Weights of a small transformer language model: 1316M tokens.
MLP neurons of a small language model. Each row is named by its layer, matrix (up: input weights) and neuron, and shows model dimensions 656-751. Each number is 128 + 24 x the weight over its row's rms, rounded and kept within 0 to 255. Numbers have three digits each.
A block is one neuron, or neurons of one layer that tend to fire together. After each block is what it responds to, as a language model described it from the Wikipedia text at the highest values.

L3.up49:127119142099114151088114095104129127134120134124072171094157090125130181122136069149151117157157184138121168114110109143148142112144112097138118118073114156181155133133125129133096148157102140142086122141170160069127108103126125166159128107123149088127138153117135140109150113107092157150
L3.up213:142108112093113165087128115111108125126126134121043153104169097147116167107130063164148159160150160148117176097113123142162158128145113118134118138089108139152151150159119100137088152139111148116074134135158159092126125098107146145152119126116128079132136132100141140118122111133099165146
L3.up558:129117134091110159103132120116097141157135137128040180096164103128110161135119065178149161149129178131102180098116145127150137133151106122122121130122103148159151157154121118119115163150139139140089145119151139088123104107090136135136111115137133085136132147107112141112143124146105148146
L3.up640:127111134082096123111133091109146151163106146127098185089163081135083146138132098140152142120187176142149141073134109152116164137134068092135138133097116146189133120118116123114135133114085122118063144118142144134121134110122109121154128116118117068131112150103098087113096115133077140139
L3.up748:145092169136114138106154090104105109127115145132068182091161095131134172127140082157178135165117188158142124068150092160122147107125100124136123131096119140177153140129118160095094167141099160133089112123152146090131153104129132169165107116120127068136125142160129101144135072136080150120
L3.up797:138124143094124135092120095097121134127140142111087169098151086137122174102126075154152118153139160137112171127115089134137140124145140093141129123097117141171182127126143140147106125141110128122070129149151152089151107088139118176165127113142150079130114160105133113092129122101079158130
L3.up1219:146125151095100135094140098118133157136111137148079192116146069135125168132134076168139112140149209150133156106115125116144117136130118105149121134111134177172137120153126115114115165158103121133058124125161129098142101093116111163149134097155148068148113160113147129121112100113092151150
L3.up2050:149124139082142117115139118155117119165107155110090180086154072099129177136141085132156146144175187168145153105125113108146153108121120129124089136109102126180142111114125137127112102164088145122099108122136152080100129071118119137172120131127116084115102172135128165108131107133094132147
Paragraph and row endings

L3.up24:127085141142116121117101137082142148132136136117123106118147113118125140125115106160109117100122116138085105129164096145116145107128119126111168108145201144194142103095157086158114103135089136082122162159122149101131109106135103164133111093132126107126123153146114095093140119075091159116
L3.up124:132110169075180117109094108117134123129132145088100088109128087120119131094105103134103177152095107166092096103130131150074140149087157106153150112116126136158137101135121111156132099148106094123088083142107166148183169121110148185139112127105133166121098121121173119083169131107116155139
L3.up207:131088121103111139105139125101156118098148095135139134088146090154154126109154094142121133101132099136161116136143163082112105147131051146120084124119099120188145126101117130145160153146106130133134155105129130128121135132093135157111159156155102121110139165126136089124142114124169107160
L3.up526:084121160096111103143164119160190143117125139109112132125177112147100147122106125153125188174094121125090159129148121109159134097120058109170120121145164150095102116129145152165132123129141109145106150126089155113128149151099094135115127117114177122129115158132120098141127154123117141072
L3.up538:097072177110130111107141194137125117186133160084111099116152090110102152101116105175068143120120153169085174169104131118134098139155072091136119155164121119093134152129099137162121151163083144121113157077135112108132108131139096144116100159136128117137118091133098095131159142135108117110
L3.up817:118057138105147143142149119120130125134109133103144141075144126097125141123097064103081140098117145172105129111152085095112175124107091125148142075084097148139145089119114106153091135147083149119101183119107130146188162097126117111113114103085109150132149093070134109142147102113086098116
L3.up1736:133122139126137146125104139134095140102163084136158132158109148059096129112134105127100132085142133152100143174128138159133141137100165151147114103148097121168112110093151109148128121143111171150090163110153139122136149149162115125099084132183111091108122142147149106086163127114119107108
L3.up2283:122125116090095138148142120099113108114131115079102153099112138153143153158121097147112130083091122149091112090170085114107158109116103101131100107096133157098129097132128083187092118172103151123108120105136145123103109139161143149124093120113066102151106119121118131154179113141123149124
Phrase-opening function words

L2.up102:146126111141170123117135115167148108143097138155128085106126075095104113115121133163111146162143087145173176148174154105190103145132119104140136113125117109129124119091139174132150139102078101104140116127135137105165097107150162110157117107131183122128085134096089086133135122183126113081
L2.up171:174095110070087148087104066109143128145141131080134129137130086118154161165115162154152168109112148126057150135154147115130147157147109146167123122145135159164137132090102126106154140124084168100105133164133132086159129163143095113130137146153152141152093165096118113154174135147130139138
L2.up634:151110113096123162119150088168138139150109170148112137130126102096151127137119106151161154156142114130118138142139137136136120134137149143154124130101147117148108116104140138128104149122129147101122166104155112138114117144112127101126117139161160153118107147111064109117143111073147133110
L2.up805:140111124120136147141119112128107129117151089146092133159133132099141122111172074142155148110193133170095156097155145130143158173136109127124119148141106141153108141148115151135083128131102154084164158120159148113130166173098122085139129181170117087134122140096125152136096091157141092097
L2.up920:145102126146128136123125116157124073099098094123149104119147111105124145133138148121136129099101108124151151086143125150087171124119126131135113098072118066196127077110102127119123106117109139113130157110180175120146115152164108129097082133161149133163127141107122131168092144131134119168
L2.up1693:113150077097075155081143141175084083118126071130101176110141099085167124081104112116153167157165104100154166102143152109103149099138130124171149093137177134122121113118110143137079124115144140124133133121092124142121148158096119161125102153138102089142118149168124137152118118127127155128
L2.up1857:169128104155107126104107133121115100092106129122118191188171117155142163152101127096125105131130119162129105099136148144141105136107144113100139138137082126156153104133108160147131151135137137114103100147143077163142138134163124123136132146116118148108130137141145124124117188106126159123
L2.up1968:136102125139131149158130129162137149123121167139168180122148100116104134112099105144115168146133124131149155119130100170117159103144119096108101120114117141151118142104160130130147137139146161072135153103114141153124145095098138138084111098106131121119103109121099058111155120148106127139
Career and organization nouns

L2.up206:110102148082132128133154120072148122150105118152103149097138103149106159108111167137127184124134154136118123126155142097109131106135078105146162139122118094172125107112144099141133152120080153141110129099116111140127134132096101081165103151101117154103149071109146087117113134121123118084
L2.up261:129119163125141128132094121126125122191145103148126143130172119121109131107121122129109137137126148138135123152161129103121135127105089138164113182146100105120144114111109119113151146129118152138112131093099103133128162112150122121115132110131131128071094149141107090113120164132092107105
L2.up677:132091159128135110136127143144139123145092122145127139109156121157117139122189103088142140138190161142162134165129117137159126078145100127112129147126086105140105118095059115117109131134144166117137134084080146111104108122146150128162086144114142076101121125135158110165101111164139133145
L2.up1030:162092101144098146139057108136133102110132131129105179168113120147082164126110140142136111130142117125146117161124127108152125127165139113093106112113117099141141101070148117122149197115135141151110152121155163147125097115167096087133107109124182147128117116105126141103134146121134100132
L2.up1075:137070123145138158125107104084118171150114116158167152160131097120128134112162129114110166080151114152173115120110120152104126142135100129171109126109132141168139131119113137088128125072107147143110105183099090129127168114102115145143158093128133121145055091164090107156154127182096095148
L2.up1361:142117151162127097122095112146183091155160147103116132150166114159120147145189124103123133156166152122098087133165132149068116105120119100157112117118112163154122147132121132148130104080135152093132120142133097136108111131129149085145133126134097139127130119172135108146110131124089161121
L2.up1774:154140156121124139110153129096175115107127146159109126139147111126099111093124101163118129102134139154130160119177131142106128115161136146138133108154123101169148113106104121121193130103100114090142112118133089097093150117135160097150102161145131084092143110179121089154141133105153131099
L2.up1909:123114175118160104118128119070138104149105093112125103128130146129067131123091137149162152119134131125121127120132105087157090113126139126149094107100170078136120137112105126123127101157119137134133156117127145121127156117119124054151124131147098141137119116146119146161121102149156149114
Clause-opening subordinators

L8.up1176:113122146109114152101132089097170134104125141090145159072142132119185084178148130146185134113104120116182099155131085128131126092122112116087137131079125142120146127110133120125117107101131104138096104142123170133101147123128153138159075144171160097138138138121133135123167108149109072151
Time-span and rate quantifiers

L8.up1222:129086152118155088150122149127112112137145129130117174091149110101125127124132092139115150095147113138129097126104139117098109079113122125114128127122109072110086078093117110156107087109125144125120141130120146099116162091121091115077151137146159151099157081133163087108131185140111154146
Fronted clause boundary

L2.up97:136117124147152128089111094102167106141146176133154141100120098105099094114159116148122177154146122153119157157167115133130096106086132079129159111111123151142136143135129094131094136091083135100074169140128128102104136055078144095128154136138125156111121129110138115180174109108117082128
L2.up209:106127076137138123122088137158143099140135126108175122091117134133135122127172174149101101135110068124132132149136114136100129148121160133163129148140097117172129105131124131146150107112135090106180136124118170148138143098136120153105099142117165137147166139120129100107156174106089117101
L2.up292:088088161129147142133119121124101157156125108132136134115082148119122080133117150152135141109135166167132116118139109171140101074095145159123142154064136070139130120070129091123125125118108112107141164102173127119122139093110108093129145098111096101128138106096103093089122099152119115145
L2.up822:111161098138132105149104141169116143191110133133142138139134108099120086122122099126127090106121128145149122130116110137104125077114134143127123144149125105114111109135118111135123125121073130141126169090158105176090115081115151129111100188131122136136146114078121115097131141141084135112
L2.up970:145131142137137106119135134129155141119088145134163115145138113093119136123121105116112120104143108181071173142125142177105116109100130125148122140142116137116163100120115153111108106098078132111057168113114139130113137122139127152157118153115094118111077155138146121091114118114081134103
L2.up1309:098111125105133153108141141114131095121125161159132117140154120118110121084139138149086175101163131105124120158098105162088140156137107099135119110117096105154142125099137101106157124141114109136116177149127088148091130091144138122140140174145117129125142137087094117093134149125119080136
L2.up1692:152115135116122167114144148097114117138090094127125156109142097106130101155178148156094120101143130138080151115125127147129129111084095134132138141099101141144169125077135153114114126148085153101118160129148118129103161108107160145166106146112129123065127118119163107156162127137111136099
L2.up2155:120122118145085105137081118143140149131147093111110157103111130140111143117090143111131117089132137162086118087127158137112077126143170157129144115138131115120118129165111108198114154150123138140141161102159089138137115092134130097104142138140131124149158142099138109131124123139064135117
Article "an"; year digits

L3.up360:115133138113145106136084078158094086147120174109104145133084124080116109153107152133102116112099142092139105100111123123061121126148108106126123086118089174162110146104108104172147129151102163175088133146182101125161123119125142137108126111125150115120155135133106131165117122110117120135
L3.up451:114106138094122134122112120148123150167071105095123094133112123136140125107130107123159157102172097119075147115107134117074139118144092126109125121128102121116142143088128102158105117125122102170106130134150103129133141137139059140109130114072130071093110120133158109153117160147107107093
L3.up716:121107176105096121086148115128166085099105085122134141095110133088185128104129138119090114090071118111136113154109174165099118127136128135184165144092097164166135109097115117127117115119159098167135155121144112182167161144126116133126120106116148094157122158092148141170145141126146164141
L3.up857:145110119141155119095131101140105093108078117150126124119171087146133093088112163116125135136166114127096137126142122137112102134150099074098112083122094107122157097106096126160166118142178104138137123142140108124138125091124099124120122166118159151106099119141141143119104175097141158116
L3.up1004:118129132113077120106099192145157092115095126128125101141152110111149131084141112116103170128081116135099126172150093138062122174081111055139129125120108182132131160152099149152150152121158097148105127144116093109164095153066148137140132147143139130109098109108133113149145128135168098102
L3.up1914:148144128094145131083099132144138122113086100146134119159144090095143144152181138201127128090099108124170163114142133168133171152103097111132107118124129074129122099126079135137127150126107120062132136141151192140134136147175102137103141104160122115132130140150103075134145162099123107101
L3.up1988:082086180149127119141114127112140106122139151131132107082147133140154113147131106142138159153101115114112147105118077108161125138130110101138131194170128134142171096090100123173156134145123125114091140116100099103163142113118123083134156147110164135100113111108120111151127103133135105079
L3.up2045:145084133085134144090152105147142100143166150134145096106163124130105099116096142185122117126130069184132152123120143120096123088105111117136104125112120173135133152112121138155153112150156106147119173181138148151146066121096111112119181128158148128108106111152088113115129137148126137132
Digits and section headers

L8.up1957:103124105141119153108123134131104145122113132150091162131089087120107157137124099164105131104108153143118171121117162168131150129140074128167105125103118124131150113147169152145132135147060135169062135152113122122111159085133136152123151123161170118113098147101088124099142146081106142125
Clause-ending punctuation

L2.up29:129094110104096097141118192116113105130157101119120100142153107100138118152125094141105140060144127153112149071149125115135142140097126124141114078115126083158095127126098116140153152132136126129126149105139139126126089090139084145116130166123159123075142136098138146079126139104116100122
L2.up84:111089122149141150118123154098160101162133151100135079106136089130140111112140176166085133066141112159129100123132139103111157107134162166134119140143128136121111122142097079154133092166123135108133117180116181138210113100138134112143114102144172113139146161134127084114149174118112125112
L2.up167:147114126059100115111182170094102124151152129117118143111129098106112074098092141137102124120146104166115129082150115126109115096151122113102083098122164117119103160142113115134114112132140121135127154108125180145116127132094131101126122117127109128155133148106119064147129168096116119097
L2.up196:109119102128145125124106122161120129126147139156122110084134142148110131151117130113111149127107119098082089165169161126133131107128152085121118139153115131175116110142119154184146113099162108140123134159141140117164135094157104103097116109128159104099140110145108148138100133057136153183
L2.up318:091112168092204134122105099078137124160097074128145098124130097117085131116130123132108109085120163103119139138148105147137083118135109130124144110124148130151115184117094087147164113087133088156094165185098137087161125090130152097102126135156144134032114167113150074119107130125190154136
L2.up916:111105150100177143084126118087159128116120108098147105152110081103090117135130164156116118090118132135116165138132065099113135150111108124146151144159173075124143155140110116153101172129098146146157154140127145104120105093137175145122109115183128122073139127150124135107204151123137166179
L2.up1094:121110148096180167103111146120188111095112101117127117122114110106132089112113163147091116111167162081119104143165106108164108121056116165137125109110139114100127138134142110172117093164127112113134094108103159092149143117079146072130123127183157138097127133113129132116163170104145131151
L2.up1962:102141088104118144135166080107139099141121121089133127120096127102120126095116116144112162099145147090085123135150149139135148123126134120111066134096102107130128130115117122156134134153123101121130189121144146145128133124118141107099085139142136085140168159083118091180126113125107102082
Digits six to nine

L2.up712:116161133106156119132092064121150124150132110093139135154129141099099131145105095148108126169097110139138139078137133149091136088151136135144105106123142136111133051162111098196133124115109133142108117113141094099121120104134109131133133160114144158160106105125115137087133091138144114122
L2.up1130:169122102116088173143132114119178092151136136096122144125131124133115122135156092116168103145155109106089128123159126096112167147088124097155089157179082142129105161117099143136120103140161123126133063158108139125132073132121157113134132167127092125149141119169123132108128111079128138135
L2.up1238:149133155125081129149114129128153092171125083144148111127113095137120100137131100126108129103119120161102120095174107168126148119124123146118147126093085128103146118117090100127147125111128107123121121148096129108143087118100095115150134147108134138106116119152124042142103139157140097131
L2.up1466:116098098121096165138108131122158124110119143131129167152139127142144160147144125124147175093141151136145084102189137114101111142127095084109129140117132137154131088109049125134164154151115118083117143122088124133143154125141130155134154168112156149151093129094167116115145166124160095136
L2.up1705:186108118095102145144123092166141103149108104102162133136149137118084090149091119145117131113098128137133135105101090123118129117151089106120143093101130153142111142138104130139124131158118131117154104119107123145127110117113118152100122191161127134130115136103128121093167112147145146118
L2.up1860:121125155076120115136122108186171116105098140080083125181108103115110130129112107146145140123121149100125137083137118105124113120129112142141158179156146138114161153108109118146170117136143130147115175142129121130127110093117112098157123143156111148149182111118111122119091140109130208116
L2.up1953:121125161097169107137182113096158140084109104105125162143157106151130158136114126130163142098074145173139146134132092103110115125127092112137122150132112149160140106162101171129129136102099145151125107129113153149115171120099136153101101141167135137126157155140135148117152160079139161104
L2.up2143:113102109086123121083102122147114132139116110098135153098131074130117120117104085135114164111121120170104123096137121096127104120133120124144140141109152112127159120141082092151134102104114139160097127133119167096109136125123165153135113155092145150079088140073112113075148099114090116120
First word of proper names

L3.up268:141132171101183110126105097121200132132124114090125115157145131104105153111161111125135108125156076106109132110116137124140099120099145100131136136148112145123113147125087134198166126128131146131170112125098117106109114102106143146121131124137136151131159151123126143163175164113116150077
L3.up754:092102159145175121113126113105099148120137117146123129129095133131086160081116141130134130158166142135098083141091116128115137090118103128164119097104158149167169124134122133141136134146121107128128133132157170101152096123119143137117141152138092146117130115125110154114155163114125172132
L3.up821:147101158084159112122118108183131147094147138109131147096104117147146141162162083112134158130141135140105143126139121141094131075124092106117119135129141108110118081115079110157136117120047182136094119124149119120136114117119117112138147142104132150130146088114100153112127143106121125133
L3.up1177:166118181107177093126102129094161104093113104127096089132111101144129148107115136157093127135084154133093111118143113094133120135095120119123118132180126116147147104138136112171102146130145080117052092100106157126110140111138109102129143087129115149117123098111129137091153152110114140136
L3.up1351:135109164107149125067082106131123165121077112132123117152107116149148163123112131130090152122113096140165103143125152171133127117125097103154125127111131125121128101146126077146097133085112091104123150119156187129144118149143120125154120141167140108107108139149115123163149119130126144182
L3.up1582:151149164114208120105081090143160086130154076062099132152140099147116157162136096140125107159143134132159124111143156163090148138129112111104135095119091123111128162161122108149113149122132138129094133134143148151128135100126138132089138143132153161121162133112132134157168111133115135134
L3.up1725:136088154038190097132136149156146093133144093119146116132133112119088143137152110153101099101162120139092152130163128138128125071124102148137161132142135099127121143132086114129140120132074108134137124105104174114135111124137138153123152149111141152125119155111120108137112188163047142156
L3.up1838:102127154134152136133172137118152080104160126099119132148147132109137124113108118150141117122138133129152118111144146162136126087093124105096087152150117137095186121134106125133157136120152144118159095121140168125129180140143142098129116116118137113100133128119143122145128136119104132104
Evaluative and comparative adjectives

L8.up673:135123139140137158120141106137144130143132141150150139109133119136129171115133138146130109156107099139154091078156108129128110119150098106144095106116105122098159109145140155114125126113073140075121142140147099098181094085151122126089109124112072121125158157152136126118112119104166126121
Abstract head nouns

L3.up54:118128085119162115127156130138102096126158099154130180158162135115120138110127114146095110141162141136151117123121132132106170129109143110114148114083085115139139140086135158130107138133113116127080149124103128127087133118136166169144147139107139138126135117077153115128103159141121102105
L3.up62:133122120079135106142099087116122132121147094115109168158105071173109133110112164115089151129121111105120110091137109127117136106099157119142127122139093101146142115127132162173099127061090144116130106160113089158106169115128140118131161101094116103139064147125159127110165134113093113118
L3.up766:138086129094111111108154110117112134145102120138055173110147088131116137125127113173147142118138153158119141101099089133148110112118126140142108141113118093167146126127108094144098157167082144103096166117164124107120143104116123145134113170119126090098130124113156085095127124127121105124
L3.up1251:155122126128106109150151134137100116160131146150089119094131111118161151094136111128139127138119126162125116120156132140116144054084130133132153112106097113135118103135102120155124101152111132108113144122096097097122141092133135122107090091140169144139086187155149100154134131108131158165
L3.up1594:159133161130156135170151116114134123126143121102112112158171115138128149113155090131091155123123119150106139093169089103114097118132149113140120150136071139093124137134102093152147088115117131163097124138114113124136139145136158144160110135097174125135087110121127117135164093138124109146
L3.up1681:130126128117146112131146088122150112131101181158129111145147102104104183093131120131145143111147145119120081134145107138147143126078094090130123094107125139129105144096114121147137166123135116077102166157127134174101127127147147120122153115120109103127128132164122117151137140105111146146
L3.up1805:104132149089111157109133128145147094122094128165136115090149089141147095135124148152156173118164120089156194106134151100116116070145103132125155143143128118135120118090118083157122147086122122137132142135175157088107121109158120100150121160084163099120106102130146091064125135147100166076
L3.up1923:135091154129138067093157118143152139112156110144142146118140125118142102128183092109141149158126133152164110157169129181131101132097137124134172140102102143126175146131128143135154108178089102137117143127128087118118161108109134129106130173126129136105172118134142118127106157110132128133
Temporal conjunctions "After"

L8.up1466:135130209138121167147131102184117120111116133148116150139104112131126143167144126160146159128130146124094161122145092164126116097146087074167131115119144163135118099096116082135158137128133114118137112148107106103103137125091134132074132191104116135123129089106139163173156132110135106183
Predicate and paired adjectives

L3.up357:101143107089135102128142168134137128091078108121097131135136097120134159105160121136093134138106112105135092098130121122132119090151154136089151136141096113125090164110141152143129125163153126112181113134114141111150165105150115090125096129142141107163159141106096139109131159097060192173
L3.up668:108102110095102100104116150126131150143085165149145176096138126089101177163171119120135123116147168102135157151160106110111149139097137095132127096140112137122114145160128120141136172149132148168142146128150131167155115122135104136084114114103116153131157088162115088134130118086089121140
L3.up940:134101102109158133111125128114110132150105168097111132112095130119132114119161134166119128149082107098112102129187137128134117122150126118125148151127091121123150129110100145110074166137152139129121137162147129101107140138137128083132136070155118129116132138165149146145133123051110097164
L3.up1097:177090150147159151133137080107116134134108138115064111094150120143107095133119137146140137129145112113116091087133134159098121124139165132127128138136130134156090126131148089134109141110099144102115137114142162091116171110141147118126130104127126109126080097156133141127129146131145113182
L3.up1305:114111140118154151105132111116145125144120153087056146123147073136104143088154109144151145162140173144149121117156115180132126106131102140131101114120097094145137148134086125141110164184123111086117144089126145082104125130135152145160109125102119082118125121136133117123123155114118138164
L3.up1389:161103125083097158139128135120118137152150164147089142147157065176117114131161097132142104128132134116116117076203081137074156104129092150103123142134119116172123083148064113151116146164096142091152112111098109154164180139166130147118091104107138131138110135149138116121108137131153117141
L3.up1598:141121141129156104142157107127092126144085165101098140139166087135169111108158100155133117093167122104076136170121115121114132150173125133113154139140120152154123109124095101131095146151095124166114126140095111149110147140099164108142155152167123080159096130151121100145128184127070127112
L3.up1912:102080136145156104120128082170113160122103111160109108064158153121142119113168160148112136148083082136083099103141148105117130111128117135112117140129126138131142133154159133107133133123154145095102147144174138116146112120101109143114135132147146098120118157150162154169146154112124104115
"Per" and rate words

L3.up166:146114106107137180095145129148138116130108160083103125121123119124192146118154115131088128198121126106118108091133147135112152118101143092141139168100118146151163090113114131152114143143093126071129148117102105091150158151160136081117162166166163129105126132159166110161157127095135106125
L3.up976:100089129112089102109094155146146114129102076117183142126185138143142137148180137127121200087099141124149154107145164117106170140152136132101106147152132146156153087134104128183114143132154124147149137113088118139094167140153097132129075134047110076129102194152150130097137121118146143104
L3.up1029:125107107116068108130118127148081143131084110146133139065170138160123111136107124119139133109116129128126145108146162081097133113169082143104069146152111146135122098131084100131143097106147124132144148111142126129142157133160117118127108127144113078135110141113159144117121155109179099126
L3.up1178:154133108107124120082135130104125126095125110132144135077129092174135113103117147170144164126143114126130129155128130140092125119137132127119093126132130147150088126116126125104125128081157140125146127147151102123142147124179110130073137086161128092104095112105137104144171148136114129142
L3.up1812:115079122142145105101091178156127135111114121169154152152152160080141145134124086166098134159098069120118151112152178109128148118129097141185159106105109113119147124136104121139093132173118116142116167114136170093104154130159131119135136128157120096102134108162099065153134109151118138133
L3.up1840:129122121130108121097121154144153164144142102149116146128130137115139110096098131154088147086130092071115084083139159119130141157090138122113127105101115117161147156103117104117122118077092122096107116134092119115123146115134115149141142174149136107129158137073129122121133093129133113141
L3.up1922:136125120110097140142105106137114125132101155109110128137188157156117156156126067155144128149125119102129104159168087120124134117172138072180107079126137114130121109117127129160104157193145147128112126120099134124146144151116115131088125130121127104071133112120108119145126147148127144093
L3.up2123:129131090144096146114131105144100162145124137115114157102116142065169134069127094143159166119127096076074124069151131145139092133108167147172162116115160136119099129127086159132119157106156148127127118135137161125157125137123118153163122110121146141139123127125086100121159135160138113147
Group and section nouns

L8.up2225:104126109131102095129141164130122109183146105126127151158124113140128135163132116145074130090138120156136091162114104179155168116149144128116118169095101093104117111122122136117136123145104139143126134101147088120098143137135130140131096120158110092106115107130108141126177126182116146136
Article "an" tokens